From a checkpoint of a small transformer trained on Wikipedia.
Architecture: RMSNorm before each block, rotary positions.
Training: a variant of Muon for these matrices, 537M tokens, 21956 steps.
MLP neurons of a small language model. Each row is named by its layer, matrix (gate and up: input weights) and neuron, and shows model dimensions 32-159. Each number is 128 + 32 x the weight over its row's rms, rounded and kept within 0 to 255. A neuron's up and down rows have the sign that makes its largest values positive.
After each neuron's rows, "fires in" lists the words (lower case) most often at its 100 highest values on Wikipedia text that the model never trained on.

L4.gate96 [114  51  91 166 118  92 116  56 139 145  96 124 107  68 110 144 110 120 107 152  74  88 142 183 127 108 166 165 160 113 172 120 102 112 181 123  81 160  97 151 133 106 184  81 140 132 158 142 133 150 126 120  56 137 112  95 166  91 109 131 114 123 135 165 156 146  97 109 166 140  73 127 123 156  95 149 102  92 196  88  99 127  79 155 146 122 128  82 105  96 121  92 138 119 145 109 168 132 164 131  60  80 128 133 114 148 155 100  86 136 144  69 103 137 107  76  77  73 128 141 116 112 165 131 147 116 108 187]
L4.up96 [114  66 201 153 124 125 143 148 139 134  99 138 125  81 159 170  59 118  87 149  97 105 167  85 117 130 117  93 143 156  80 167 123 176 181 168 134 133 153  72 101 168 123 187 124 104 160 169 142 133 150 121 100 127 100 121 174 112 126 129 185 131  98  88 133 198 107 127 108 131  81 151 145 141 132 141  78 161 134 150 192 139 131 165 150 119 148 137 128  56 159  51 117 160 166 141 116 154 132  85 130  71 156 174  97 127 184 123 133 169 124  97 145 160 161 120 109 169 122 128 117 114  59 155 144 132  96  77]
fires in: "when", "where", "women", "woman"

L3.gate434 [144 134  85 123  95 122 118 164 149 150 153 162 105 147  77 125 105 160  89  97 113 107 141 147 121 143 120 202 151 115 156 111 129 113 114 127  78 117  92 185 149  73  90 172 190 143 128 137  97 135 129 174 152 132  97 136 132  95  95 142 185 170 151 138 126 129 102 174 122 122 147 187  65 146 146  79 138 150  80 119  82 162 117  97  85  79  97  66 143 145 108 130 165 155 167 124 177 134 106 106 138 157 150 104 148 105 128 103 109 140  79  83 134 200 131 172 130 117 105 135 142  70 178  77 100 110 136 143]
L3.up434 [104 104 106  93 114 175 181 145 124 123 185 160 182 195 103 149 117 165 138 147 132  89 196 116 136 133 125 191  70 150 153  93 103  93 118 148 106 167 145  86 156  83 158 151 116 137 140 150  76 135 178 155 116 158 160 164 144 141  92 162  85 125 200 168 106  70 107 130  68 110 130  89 141 143  96 117 133 160 101 115 111  79 159 109  94 172  86 140 108 121  76  63 112 126 153  95 135 116 102 162  86  89 124  78 161  95 116  67  99 109 100 147 150 194 137 171 131 108 166 124 151  96 194  98 158 150 146 104]
fires in: "canadian", "canada", "second", "secondary", "co"

L3.gate467 [106  94 170 136 184  72  57 144 120 141 126  73 117 100 117  91 150 122  66  88 105 112 177 152 102 166 127 178 189 171 149 175 154 163 147 181  52 154 100 155  48 127 119 114 192 132 123 157 110 146 131 136 129 138 118 159 169 130 111  88 138 164 177 157 177 145 133 157 125 114 111 102 104  99 133 167 131 150 170 113 112 107 100 137  98 108 169  96 150 119  68 118  92 214  75 133 166 132 129 126 122 161 120 154  94 152 133  94 142 102 184 158 129 180  78 128  95 103 149 116 113 172 180 123 106 126  91 100]
L3.up467 [108  84 154 164 180  90  96 152 132 153  95  70 131 109  91  89 169 108  74 133  76 109 168 152  85 154 162 160 161 151 137 180 147 155 154 180  26 101 118 140  63  97 100 103 207 150  97 153 118 148 131 158 113 157 122 112 197 129 124  61 119 150 177 147 143 143 131 118 106 113 139 118  95 116 108 131 130 179 165 136 118  80 124 132  97 113 157 106 153 146  59 118 112 195 125 118 134 133 125 138 129 132 120 151 103 136 172 102 138 108 186 111 135 206  72 121  97  86 150 131 137 171 113 163  70 135  96 139]
fires in: "when", "where", "established", "published"

L5.gate336 [ 73 182 140 152 153 102  82 169  86  94 187 145 113 166  91 134 139 132 151 140 218 118 130  96  74 160 136 103  75 102 131 124  72 116 138 111 143 154 147 148 137 114 122 120 157 120 126 139 117 128 187 117 134  80  71 143 154 129  90 127  94 143 137 140 131 118  90 153 171 169 176 117 119 147 119 125 172 160 155 148  99  78 130 125 153 124 121 166 137 181 137 162 174 196 111 150 133 174 154  87 186 142 162 101 102 132 186  73 146  98 136 178 100 146 113 108 156 147 114 159 121 179 156 162 147 127  82 213]
L5.up336 [ 99 143 132 133 160  97 128 136 100  85 164 143 104 161  94 141 164 118 141 101 125 120 147 139 137 118 128 129  85 132 135 127  91 108 105  97 115 152 195 135 107 133 137  98 159  91 135 177  86 121 146 106 144 139  98 175 156  90  87  70 149 131 125 144  93 129 102 141 176 123 157 146 158 131 165 149 181 115 168 142  84  69  92 136 111 116 107 146 176 141  94 124 152 172  97 175 132 173 140 107 218 115 119  83 153 142 202 121 142  86 103 170 140  95  88  53  96 155 131 146 158 165 158 180 113 122  71 177]
fires in: "in", "international", "institute"

L13.gate116 [ 76 128 153 127 123 103 135  94 139 138 161  98 100 184 131  73 166 122  55  88  90 131 155  84 158 118 104 117 164 123 108 197 185 127 125  99 149 154 133  92 159 141  91 105 112  96 129 173  69 149 114  98 180  94 124 177 166 118 127 175 125 152 131 118  64  88 131 114 135 157 125 179  53  94 162 137 112 184 141  97 116 145 142 139  61  95 218 115 121 123 121 119 129  74 111 114 148 115 191 126 121 120 134 165 115 108 119 182 147 146 153 156 117 172 138 112 148 105 114 135  99 134 106 110 195 152  93 120]
L13.up116 [ 82 106 140 146 114 140 168 118 153  79 161 130 122 135 139  94  97 115 157 157 143 133 171 109  85  94 136 142  92 217  72  94 120 125  87 126 133 132 192 119 112 176 100 114  95  31 148  84  87 151 149 146 137 133 114 136  92 112 152 112  91 121 118 132  90 108 165 143 118 166 101 156  30 119 140 105 105 188 140 159 145 117 113 137 135 173 201 130 109 148  82 188 108 124 174 171 163 148 125  90 137 104  89 163  93  93  99 114 147 139  93 109 111 147 110 154 120 127  96 186 110 180 122  57 112  97 165 112]
fires in: "by", "after", "against", "which", "behind"

L5.gate364 [ 83 110  73 127 110 126 115 199 154 135 132  89 100 144 168 144 143 138  95 106  57 205 192 101 112 135 164  75 139 145  90 169 177 124 115 164 113 123 117 116 162 178  83 133 125  74 194 109  81 162  70 162 127 121 128 156 181 112 179 120 115 157  85 123 111 161  84 190 110  77  54  59 142 103 137  76  65 145 112 118 105 103 115 127 111 110 103 140 154 171 108 146 110 150 153 138 126 120 117 126  80  94 133 143 123 134 159 103 133 118 130  83 126 183  87 148  77 151 187 149 209  55 155 140  82 159 151 174]
L5.up364 [ 78  63 173 117 155 133 126  96 127 144 113 116 177 120 172 157 141  96  55 179 130 146 124 102 134 154 166 163 135  85 103 133  65 108 176 160 101 127  71 101  57 108 172 184 159 160  50 172 124 119 168 173 119 150  61 149 170  99 173 144 154 121 191 127 198 132 120 124  97 100 142 134 117 163 117 129 169 119 130 150 120 106  64 163 118 140 100 141  93 116  93  78 134 124 110  99 135 193 112 141 119 100 120 107 114 118 133 129 157 178 151 146 137  98 117  69 114 106 130 108 107 168 102 148 129 114  83  80]
fires in: "when", "where", "highest"

L9.gate362 [156 171  94 132 115 113 123 168 148 182  64 203 113 112  92 148 133 121 107 134 133  83 176 163  85 135 146  78 145 143 149  76 150  86 204  97 110 143 127 168  94 154 121 181 117 128 147 143 166  79 107 175 126  56 126 136  74  95 121 127 146 123 127 124 135 151 117 105 113  73 124  83 112 123 103  96  98 161 152 107 142 158 108 122 149 156 120 116 132 165 187  74 138 113 138 141 125 131 144  88  83 102  96  91 170 140 181 129 135 151 182 104 153 130 160 101 135 118 109 101 145 138 108 161 101  81  82 139]
L9.up362 [147 101 113  94 157 139 119 160 138 179  80 179 152 100 170 116 163 127 126  74 100  87 174 175 100  61 155  59 118 147 129  80 149 110 197 156 123  95 121 150 115 145 102 163  88 131 173 157 116 136 130 152 106  67 112  98 100  58 195 119 102 161 137 132 110 175  78 122 147  74 130 138  99 112 124 121 111 146 134  88 106 170 105 154 149 152  94 116 152 152 101 123 114  83 127 157 122 158 121 117  44 118  38 109 141 145 160 138 150 121 155 114 136 176 199 136 160 115 139 172 137 143 113 143 112  54  71 146]
fires in: "not", "is", "note"

L7.gate258 [128  99 129  61 125 123 171  86 145 107 102 149 138 134 105 138  92 107 184  75 113 133 165 129 107 142  97 161  93 101  76 204 159 134 142 205 164 168 132 173 108  66 108 119 141 124 186  92 132 117 102 132 122 128 105 181  90 154 110 117 206 149 121  87 136  53 143 128 125  95  85 123  78 136 127 122  96  96 143  76 162  96 124  80 104  86 148 112 138 142 101 165 137 180 100 129 110  99 120 133 129  78 149 122 162  30  99 118 154 136 143 115 166  97 152 104 165 108  95 171  91 129 146  44  73 183  99 119]
L7.up258 [109  97  81  85 136 107 168  82 151 147 130 136 117 124 117 105 104 152 148 151 110 144 103  71 121 157 140  98 117  92  80 250 126 110 158 108 121  55 122  83 172 184  85 125 121 136  94  58 130  93  79  57  70 151 142 124 110  80 115 162 146 156 123  84 125  64 127  87 126 183 111 119 111 102 146 131  92 124 105  77 135 108  85  92 126 139 111 126 107  89 180 144 148 103 106 109 123 129  80 188 138 106  86 124 136 107 170 148 104 122 133 161 140 182 145 126 140 147 130 149 112 146 111  44 101 104 134 134]
fires in: "also", "album", "alexander", "all", "along", "side"

L12.gate492 [103 125 108  56 138 101 101 107 125 133  90 154 157 146 113 132 103 117 141 133 109 107 125 142 177 234 183  98 108 138 150 172 148  90 148 170 161 186 154 152  68 131 112 191 118 126 151 146 135 145 104 143 136 133 117 152 154  99 139 164 134 110  84 152 172 175 122 149 123 173 126  98 111 111 130  74  96  82 177 104 106 173  91 166 118 101 139 164 190 174 155 126 144 141  75 159 141 148 104 192 156 140 110  37 136 172 124 126 139 119  85 100 117 160 198 131 123 155 151 148 137 104 155 139 172  93 114 117]
L12.up492 [ 72  96 166  48 152 154 108 120 145 114 107  83 126 140 185 114 144  98 146 126  99 109 108 151 144 148 150 110 108 129 143 105 104 147 108 159 118 138 172  94  98 149 143 146 140  86 135 160 138 123 127 124  95 159 120 109  94 111  85 150  61 114  73 202 175 246 129  90  97 130 114  95 163  85 118 109 152 158 135  91  58 173 133 130 137 149  93 111 186 136 178 108  87 122  77 148 168  72 131  92 142 182 101 111  94 158  89  69 165  78 104  87 143 149 172 110 152 131 166 148  98 114 113 138 173 151  96 119]
fires in: "not", "than", "even", "administration"

L5.gate216 [104 121  88 152 155 184 127 126 165 122 127 107  98 173  81 121 120 110 149 157  96 108  87 184  75 133  90 136  78 123 123 120 114  54 162 106 133 127  68 131  85  70 120  49 136 123 172 139 147  80 138 122 121 101 145 122  70  86 124 135 158 115 209 139 129 159 124 110 148 146 126 162 132 107 125 100 122 105 129 150 179  84 110  75 134 127  97  78  95  43 143 166 147 175 109 118  83 160 104 125 113 109 126 123 177 112 110  96 174 125 127 110  86 123 125 124 139 114  96 178  74 128 132  71 133 127 122 107]
L5.up216 [132 137  63 156 128 158 137  73 101 131 127 112 137 120  70 111  88  88 164 158  89 104  93 171 109 161 126 140  84 160 141 150  85  88 194 135 115 127  78 170 205 142 115  96 150 158 156 116 135  88 137 120  63 179 107 150 155  70 129 118 145 123 183  97 152 116 141  99 124 183 141 119 110 152 126 147 130  94 137 151 124 131  79 121  92 158  97  64 110  47 167 160 165  90  92 114  91 140 138 150  91  77 108 124 204 197  71 108 157  96 142 115  63 108 129 108 174  84  69 121 113 121 147 112 119  98 111 137]
fires in: "also", "royal", "album", "along", "walter", "admiral"

L6.gate449 [142  97  80 145  85 110 107 101 128  97 107 119 152 141 108 106 203 118 192 101  71 112 108 114  73  98  63 121  95  91 104 219 116 188 167 126  75 212 114 168 156  57  79 125 117  87 151 110 161  68 110 129 136 174 174  97 139 136 107 143 140  57 111 109 186 142  88 143 185 109 124 100 123 141 104 134 107 157 116 128 163 151  94 107 150 110  53 117 143  97 170 189 131 157 129 107 116 105 120 148 107 112 151 130 144 102 114 183 151 124 189 117 124 127 157 158 132 108  82 120 113  45  89 143 156 167 140 120]
L6.up449 [ 98  95  80 162 103 138 123  93 112 133  95 148 160 116 136 108 184 111 166  95  91 144 110 102 102  86  79 100  74  89  81 179 158 184 172 109  63 211 108 173 133  58  65 124  81 108 139 107 158 100 136 120 145 167 187  94 133 139  91 135 110  78  85 109 167 156  80  97 136 110 160  95 126  90 113 107 101 165  96 117 152 115 134  46 137 121  49 112 159  97 140 178 128 155 126 138 120 132 107 152  92 123 150 151 128 122 109 129 123 136 169 118 149 115 143 148 140 131  65 117 117  35 109 148 174 156 128 132]
fires in: "three", "through", "being", "half"

L5.gate465 [139  60  99 137 122 147 149 102 120 170  71 124 132 223 113  91 146 123 172 102 111 132 125 133  92 160 146  46 119 135 145 181 104 165 117 113  99 107 149 120 163  94 104  69 151 105 138  73 131 179 168 105  84 116  90 129 105 129 124 125 100 132 102  85 115 124  70 135 125 162 105 155  71  84  75  79 138 162  80 145 115 112 109 120 108 113  76  94 150  66 104 119  97 112  94 109 140 127 157 106 136  87 113 125 124 148 108 131 185 147 167 122  83 209 144 191 102 132 143 150 140  66 174 156 157 124 105  95]
L5.up465 [152 107 107 147 116 178 112 119 108 194  51 184 130 201 101  95 162  98 151 110 129 186 157 167 127 187 126  69 117 160 126 180  98 159 176 141 112 110 173 120 159 122 137  90 154 128 195  91 139 130 171 110 118 100 103 120 116 108 136 151 102 130  98 109 124 104  76 128 156 182 119 155  42  93  80 107 131 161 110 153 113 110 125 102  91 120  90 129 134 135 135 160 109  97 129 123 119 111 150 117 153  96 136 127 117 175 127 154 163 158 175 129  93 199 116 160  81 117 112 153 154  60 216 176 142  93  99 141]
fires in: "after", "about", "around", "age", "surrounding", "without"

L5.gate334 [ 96 154 185 116 134 159 136 101 162 148 133 146 149 171 156 176 130  83 179 110 136 111 151 177 144 115  78 125  74 113 118 152 174 114 121 172 154 110 127 112 214 107 144 124 116 141 184 102 109  72 120 139 154 127 181 119 118 191  79 130 124 124 138 122 168  73 140  89  79  77 123 105 160 126 156 193 137 133  75 125 177 169 110 115  95 150  78  87  96  92 132 139 109 152 236 126 100 131  72  79 118 108 151 115 134 127 178 158 130 128  92 165 147 125 110 130 168 129  67 151 125 137 182  78 161  82 128 173]
L5.up334 [107 154 184 120 137 145 133 123 190 151 154 116  86 155 149 167 178 109 135 129 150  95 141 197 182 118 102 112  79  73  97 139 148 138 131 146 158 121 129 100 192 124 144 120 137 168 174 126 120  90 115  93  75 123 175 103  95 194 120 144 155 148 157 119 168  76 144 120  69 103 158 115 165 116 193 199 157 100 125 119 209 134 108 106  86 137  58  63  79 135 138 145 103 138 213 127  97 104  80  89 107  91 157 132 164 151 171 151 119 131 134 172 165 115  98 126 177 144  80 150  97 129 133 117 168  70 133 162]
fires in: "september", "second", "secondary", "independent", "fifth", "joseph"

L8.gate288 [149  93 102 114 130  94  94 138 143 138  93 163 164 160 144 142 167  64 174 132 156 101 136 129 168 136  89 119 117 184 142 115 128 127 137 186  87 150 113 188  61  58 168 101  91 148 153 142 161 172 193 119 169 130 169 171  98  68 158 104 156  75 183 103 150 121 155  96  83  75 201 128 125 112  99 122 165 108  71  77 123 149 141 157 171 147 121 190  66 163  99 147 133 154 140  87 182 147  72 132 123 109 184 108 171 163 199 119 137 130 130 141 114 123 197 105 118 134 132  94 102 109 123 146 140 122 119 113]
L8.up288 [180 154 120 174 162  63 174  68 155 125 181 104 168 130 105  83 108 150 130 175 129 140 166 126 110 108 156 173 138 163  37 152 131 168 139  93 190 106 105 129 151 113  93 136 134  99 116 132 116 110 166 104 120 163 129 132 123 151 115 136 140 196 112 139 129 145 121 139 133 138  92 121 141   0 135  98 151 182 119 129 194 139 144 178  77 130 114 112 136  84  49 102  65 166 131 160 134 115 132 127  95 124 122 134 140 143 181 158 126 101 121 150 127 134 102 137 177 178 101 156 183 167 107  67  89 130 137 201]
fires in: "february", "billboard", "independent", "website", "bennett", "basketball"

L8.gate399 [121  93 110  72 135  99 115 183  84 177 180 169  98 138 166 116 114 135 176 185 139 153 117 119 173 103 153 149 110 120 142 121  74 164  99 113  81 113  81  99  81 119  75 127  68 168 108 127 106 165 120 129  99 123 172 131 144 168 157 181  52  97 126 110 140 122 146 129 142 137 103 132  71 146 151  62 173 121 141 153 137 116 123  95  90 135 152 157 107 128 131  73 134 119  58 148 207 145 114 123  90  97 153 113 145 133 133  63 163 120  91 109  98 118 151 127 201 105 125 161 172 154 108  89 109 144 134 154]
L8.up399 [119  99  93 108 160 131 118 149 135 163 109 132 181 141 108  77  66 113 169 137 137 149 111 114 130 120  74 200  43 128 167 156 157 171 114 187 108 108 127  67  98  76  88 120 136 115  99 118 140 160 134 149 159 141 137 146 143 180 126 155  67 133 146 144 125 172 136 145 187 125 150 115  54 137  83 138 137 108 110  85  78  69  82  99  68 154 124 178 105 145 132 107 141 148  53 130 177 105 132 108 141 100 112 146 115  95 174 144 126 133  92 130  97 137 131  92 114  95 147 192 135 172 125 114 124 126 165 122]
fires in: "states", "1999", "1994", "1998", "1996", "1997"

L5.gate45 [133 107 129 142 108  97 188  84 154 132 116  76 113 159 131 126 153 139 170  99 121  97 167 121 163 135 135  90  84 147 137 126 109 105  97 155 110 111 141 131 155  63 140  94 164 138 111  82 103 144 179  93 117 139 120 110 111 167  65  96 146 163 109 153 114 153 109 146 150 179 155 118 146 138 177 186 125 106 102 165 144 131 111  94  88 190 118 142 141 125 110  96 107  90 173 111 110 149 186 171 180 148  98 149 118 141 126 113 131 151 123 163 110 191 156  54 147 199 102 155  72 146 112 116  96 142  99  85]
L5.up45 [120 151 109 122 104 107 140  96 154 143 136 101 116 131 138 128 156 113 141 130 170  62 162 117 137 145  92 108 129 165 163 139 125 114 122 144 125 128 143 156 117  96 103 141 154 126 136 111 135 143 158 114 137 133 101 129 123 125  43  57 158 127 121 158 149 151  88 113  94 163 180 130 186 115 204 166 125  99 102 138 136 146 109 128 104 194  98 142 124 167  92 118  65  86 162 123  75 118 182 168 132 114 108 151 111 171 140 116 150 150 109 155 140 191 155  92 149 242 118 151  85 154 106 122  56 116  91  64]
fires in: "september", "did", "different", "department", "difficult"

L4.gate421 [138 115 145 133 108 127 140 195 169 126 117 154 105 148 132 121 113 190 130 116 118 115  82 156  68 105 146  96  56 136 166  91  64 135 136 101 113 150 143 146 108 128 186 155  88 106  94 172 125 117 106 126  52 141 121 119 154  75 141 133 102  95 175 158 156 172  76 177 140 130 120  83  98 141 137 126 150  98 127 146 104 138  84 158 162 208  54  93 118 112 166 162  88 148 126 134 139 157 125 124  52 121 114  93 133 136 104 142 142 118  71  53 142  81 173 128 111 117 159  38 133 154 154 169 157 108 118  82]
L4.up421 [126 113 130 144 113 117 148 172 163 133  94 158  99 129 125 146  87 162 145  99  93 115 104 166  76 105 142 101  81 115 144 123  89 133 135 103 109 154 140 127 139 125 157 178  99 136 124 180 125 120 101 103  44 116 121 144 158  61 133 145  80 114 187 112 157 212  85 179 146 145 130  88 134 113 127 107 141  99 155 144 111 144  71 101 159 215  46  92 144 134 204 132  90 109  97 147 119 163 172  97  35 121 117 105 147 153 122 116 114 130  94  68 131  31 154 111 143 108 118  56 111 131 106 157 142 137  96  92]
fires in: "not", "however", "now", "very", "every"

L5.gate88 [108 140 163 157 104 132 135 125 179 136 110 122 129 193  30  57 120 190 101 167  82 103  95  86 150 107 134  97 157 121 120 158  90  80 143 132 140 158 119  62 131  92 101  94 142 134  35 114  69 141 151 109 121 181 128 176 130 100  99 135  98 162 125  97  91 109  98 187  73 149 107 119  59 104 111 165  78 143 130 183  79 118 105 179 131 149  75 141 120 113 140 155 143  64 113 119  91 139 150 125 134 126 126 165  91 132 100 117 150 161 118 214 142 147 114 163 105 146 127 115 144 114 141 136 183  94  79 126]
L5.up88 [ 98 142 140 161 114 124 118 137 169 135 129 122 143 179  52  77 127 210 106 168  77  96  84  95 132 109 145 116 145 128 118 154  88 103 104 168 142 144 114  94 119  80 118 107 144 136  35 137  79 143 123 114 137 162 157 185 135  79  82 115 115 182 124  92  91 115  73 167  76 147 120 112  67  97 104 163  74 138 156 172  62 134 106 170 115 182  96 111  93 147 133 162 100  87  82 127 109 152 153 134 135 141 117 155  99 138  90 131 175 151 101 209 101 146 153 126 106 145 135 124 143 101 132 152 170 100  95 133]
fires in: "he", "by", "with", "that", "which", "against"

L8.gate327 [106 112  94 153 125  99 148 143 123 143 151 165 134 128 125 196  82 144 168 128 131 116 170 139 129 108 173 133 139  86 132 149  96 153 172 121 128 123 101  71 112 135 153 101  27 109 152 141  99 167 150 151  99 165 160 143 140 124 135 147 108 148 124 121 133 172 140 148 222  83 122  95  79 117 137  96 191 170 114  58 173 107  67 135 118 150  93 115 102 119 135  95 141 175  70 161 158  75 115  89 141 111 156 166 140 109 141 118 129 195 127 104 130 198 165  63  98 116  94  79 168 110 127 148 121 114 128 187]
L8.up327 [ 76 118  95 126 165 116 100 162 134  98  63 142 154 104 160 133 151 107 122 140 153  96  92 107 149  91 119 139  93 133 196  94 113 140 122 121 141  76 125  69  56  58 144 134 133 143 116 118 157 108 120 117 206 178 125 129  89 160 142 166  88 159 108 191  88 127 114 165 129 137 141 117  65 215 149 137 129 157  44 137 124  59 108 166 123 116  92 141  63 130 128  98 133 131 107 113 132 118 104 114 104 146 149 168 132 139 119 128  92 151 120 129 106 126 125 106 134 138 119 109 124 164 136  71 113 137 123 124]
fires in: "1998", "1999", "1994", "1991", "1995", "1996"

L11.gate267 [195  63 139 187  51 129  86 174  83  94 134  95 181 136 159 150 119 155 142 148 112  83 163 132 116 149  82 199  81  57 123 144 133 122 123 168 136  85 155 131  90 160 105 168 150 109 135 141 114 113 181 126 194 114 103 118 107 118 163  99 163 158 169 160 141 167 124 170  66 135 125 203 117  81 176 131  53  96 159 142 124 133 211 141 179 129  68 111 135 105  79 105 162 124 107 108 145 129 144 122 135 131 181 124  86 116 133 117 160  85 101 100 163 103 141 125 129 145 182 102 163 177 129 107 153 127 174 178]
L11.up267 [170  91 115 186 172 152 146 105 166 104 105 117 132 117 104 130 111 152  96 103  90 161 106 189 147 123  69 162 162 132 116 190 147 114 126  92 101  88 111 106 146 159 126 145 133  93 116 148  97 143 150 135 119 119 175 107 138 180 175 140 155 124 146 144 194 129 170  84 125 121 165 128 115 130 175 134 140 117 143 167 156 158 127  88 228 108 129 176 139 136 127 124 126 160 137 160 150 127 176 186 152  84  57 153 106 152  85 156 121 145 158 205 118  95 136 114 139 164 146 121 130 116 152 145 171 139 165 175]
fires in: "second", "secondary", "czech", "senior"

L13.gate326 [ 91  95 129 126 125 175  74 121 107 118 108 140  50  74 151 128 173 135  94 100 129 110 146 116 190 179  98  92  93 126 199 119 137 110 151 189 112 113 155 145  89 131 122 125 146 130 128 162 148 128 116 179 126 175  75 134 106 137 126 157 168  43 135 200 112 120  71 126  71 137 193  60  46 122 151  79 136 124 137 135 164 147 159 120 110 108 119 125 132 127 149  96 120  78 136 169 101  89 197 112 149 150 114 106  77 163 128  78 123 111 138 133  98 100  90 118 121 155 139 127 149  79 148  99 146 125  92 166]
L13.up326 [ 88  91 156 116  59 149 133 128 153 112 123 140 170  94 205 119  65 145 146  95  96  51 194 118 143 121 127  96 151 163 142 160 180 113 149 171 135 115 123 125 138 129 119 135 176 175 166 159 131 109 136 137 186 114 114 109 121 138 143 137 138 182 139 101 164 152 115 107 112 159  94 131  79 111 140 110 126 166 154 136 134 117 130 132 201 123 148  78  96 163 141  85  81 119 145 141 109 171 160  99 162 130 185 100 126 100 109 146 144 125 119 140 131 141 158 148 146  95  79 173 188  93 118 136 159  60 125 160]
fires in: "is", "history", "was", "include", "remained", "contains"

L12.gate183 [163 105  75 120 136 105 153 117 116 154  99 119 118 113  76 177 164 156  79 118  66 148  93 114 170  91 156 128  99 138 134 118 134 121 115 154 202 135 141 115 169  83  97 140 151  77 142 163 146 213 175 107 158 149 103 127 130 160 149 125 147 154  84 113 101 163 174 127 159 122 115 171  84  92  90  99 208 106 104  88  99 171 159  50  88  72  93 111 135 111 153 141 150 148 143 124 138 123 124 115 116  83 127  72 154 149  93 190 140 122 173  67 110  91 119 109 151 139 134 105 118 134 150 188  89 170 137 120]
L12.up183 [110  77 135 151 125 183  92 149 124 169 144  74 106 141 148 167 136 173 164 144 101 119 121 163 162  92 153 183  65 129  76 141 123 118 100 132  53 165  61 112 101 148 178 131 131 146 124 120 184 166 193 148 160 152 154 150 182 103 125 124 103 118 104 116 111 136 115 142  88 145  84 126 116 117 120  95  73 126 102 150  93 114 145  65 190 128 148 109  66 127  84 131  71  65 181 125 136 197 116 102 165 135 173 169 112 107  96 135 121 100 138 120 178 152  69 126 134 177 124 113 126 176 142 107 188 108 105 117]
fires in: "canadian", "took", "canada", "head", "grade"

L13.gate119 [119 124 133  75 106  78 153 131 150 129 130 151  88 168 118 192 147  94 180 185 147 132 173 155 103 140 147 145  95 165 143 174 171  73 136 174  91  77 131 165 103 141 115 130 131 173 185 123 212 164 149  83 152  80 168 129 131 144 138 132  99  90 119 108 116 164 167 125  90 131 116 115 137 115 146 151 152 173 108 114 163  72 138 167  87  94  80 150 101 161 102  99 100 138 127 130  74 107 127 149  86 107 123 143 150 111 155 177 171 194 105 117 155 163 136 122  94 187 114 144 158 107 204  70 129  88 100  84]
L13.up119 [159  99 168  99 174  83  90 137 108 127 183 158 140  72 150 134 107 122 122 131 154 187 136 158 165 108 144 216 146 115 134 162 175  84 138 146  90 125 151 125 123 215  82 126 111 101 166 136 128 112 145 147 114 110 167 195  92 119 171 131 127 116 136 159 133 149 164 185 132  90  96 173 166 113 159 164 173 173 162 147 146  85 116 172 104 125  97 108 124 189 105 149 130 181 108 106  95 108 138 159 112 169  90 143 119  83 152 116  94 151 142 154 157 135 144 151 127 170  80 104 138  75 158  64 130 117 122 101]
fires in: "february", "september", "independent", "december", "department", "year"

L5.gate431 [ 98  86 109 126  81 114 213  88 109 147 152 119 104 180 130 102  99 162 148 133 126 142 118 149 118 101 176  67 107 110 125 152 151 147 125  99 123 159 126 159 107 135 100 104 224 135  65  90 139 112 131 146 150 139 135 102 126 133 115 143 173  92  99  88  96 185 101  66 109 112 103  90 120 106 114 133 147 151  59 119 157 104 134 122  75 169 107  56 163  69 156  91 140 106 154 174 104 151 159 133 175 123 110 134 128 160 151 145 145 136 157 120 101 176 169 109 130 161  40 119  63 114  77 104 134 135 148 107]
L5.up431 [ 86 103  73  94 125 182 117 119  80 143 121 150 175 139 113  70 116 126 102 101 141 131 116 138  76 166 128  91  86 197  69 172 118 117 152 151 108 199 116 193 150 191 117 104 135 122 139 136 121 161 145  75 141 129 117 111 117 142 145 118 156 121  48 110 143 161 116  83 154 153 124 116 120 133 129 141 117 139  90 156 124 155 140 109  87 111 107 133 139  96 147 138 115 110 131 141 123 163 101 187  89 183  84 106 148 178 150 119  84 172 179 144  77 178 129 144 175 158 120  94 122  94 152 135  44 155 125  47]
fires in: "after", "three", "did"

L8.gate18 [ 79  90 110 106 147  72 187 163 123 170 122 128 129 117 109 115 128 146 159 125 153 193  90  83 105 156 120 124  89  73 135 123 124 155 143  96  73  85 119 113 145 110 124 176 117  97 149 141  96 124 138 134 124 114 118 151 118 100 115 173 113 113 229 144 142 201  76 162 174 133 113 155 123  85 128 159  74 130  91 142  61 134 141 178 110 108  90  21 111 187  94 117 140 123 102 138 132 142 102 172 119 154 129 114  98 163 150 155 105 115 121  98 112 141 138 109 123 135 112 119 119 134 112 164 184 158 143 116]
L8.up18 [186  85  46 138 136 130 111 129 101  97 127  93 149 123 142 181 140 129 140 126 119 106 110 230 100 159 131  65  98 163 117 156 179  99  89  87 145 112 161 155 156 183 126 101  57 115 153 139 113  84 207 122 116  94  88 121 135 120 121 171 192 152 118  83 182 141  69 140  96 131 141 121 119 103 111 130  90 161 155 136  80 152 159 155  81 147 107 137 162 133 159 129  80 147  99 164 155 133 148  89 137 129 115 110 117 126 131 120 127 130 170 160 100  88 164 115 148 168 134 103 112 125 165 126  94 164  93 119]
fires in: "been", "against", "again", "three", "remaining"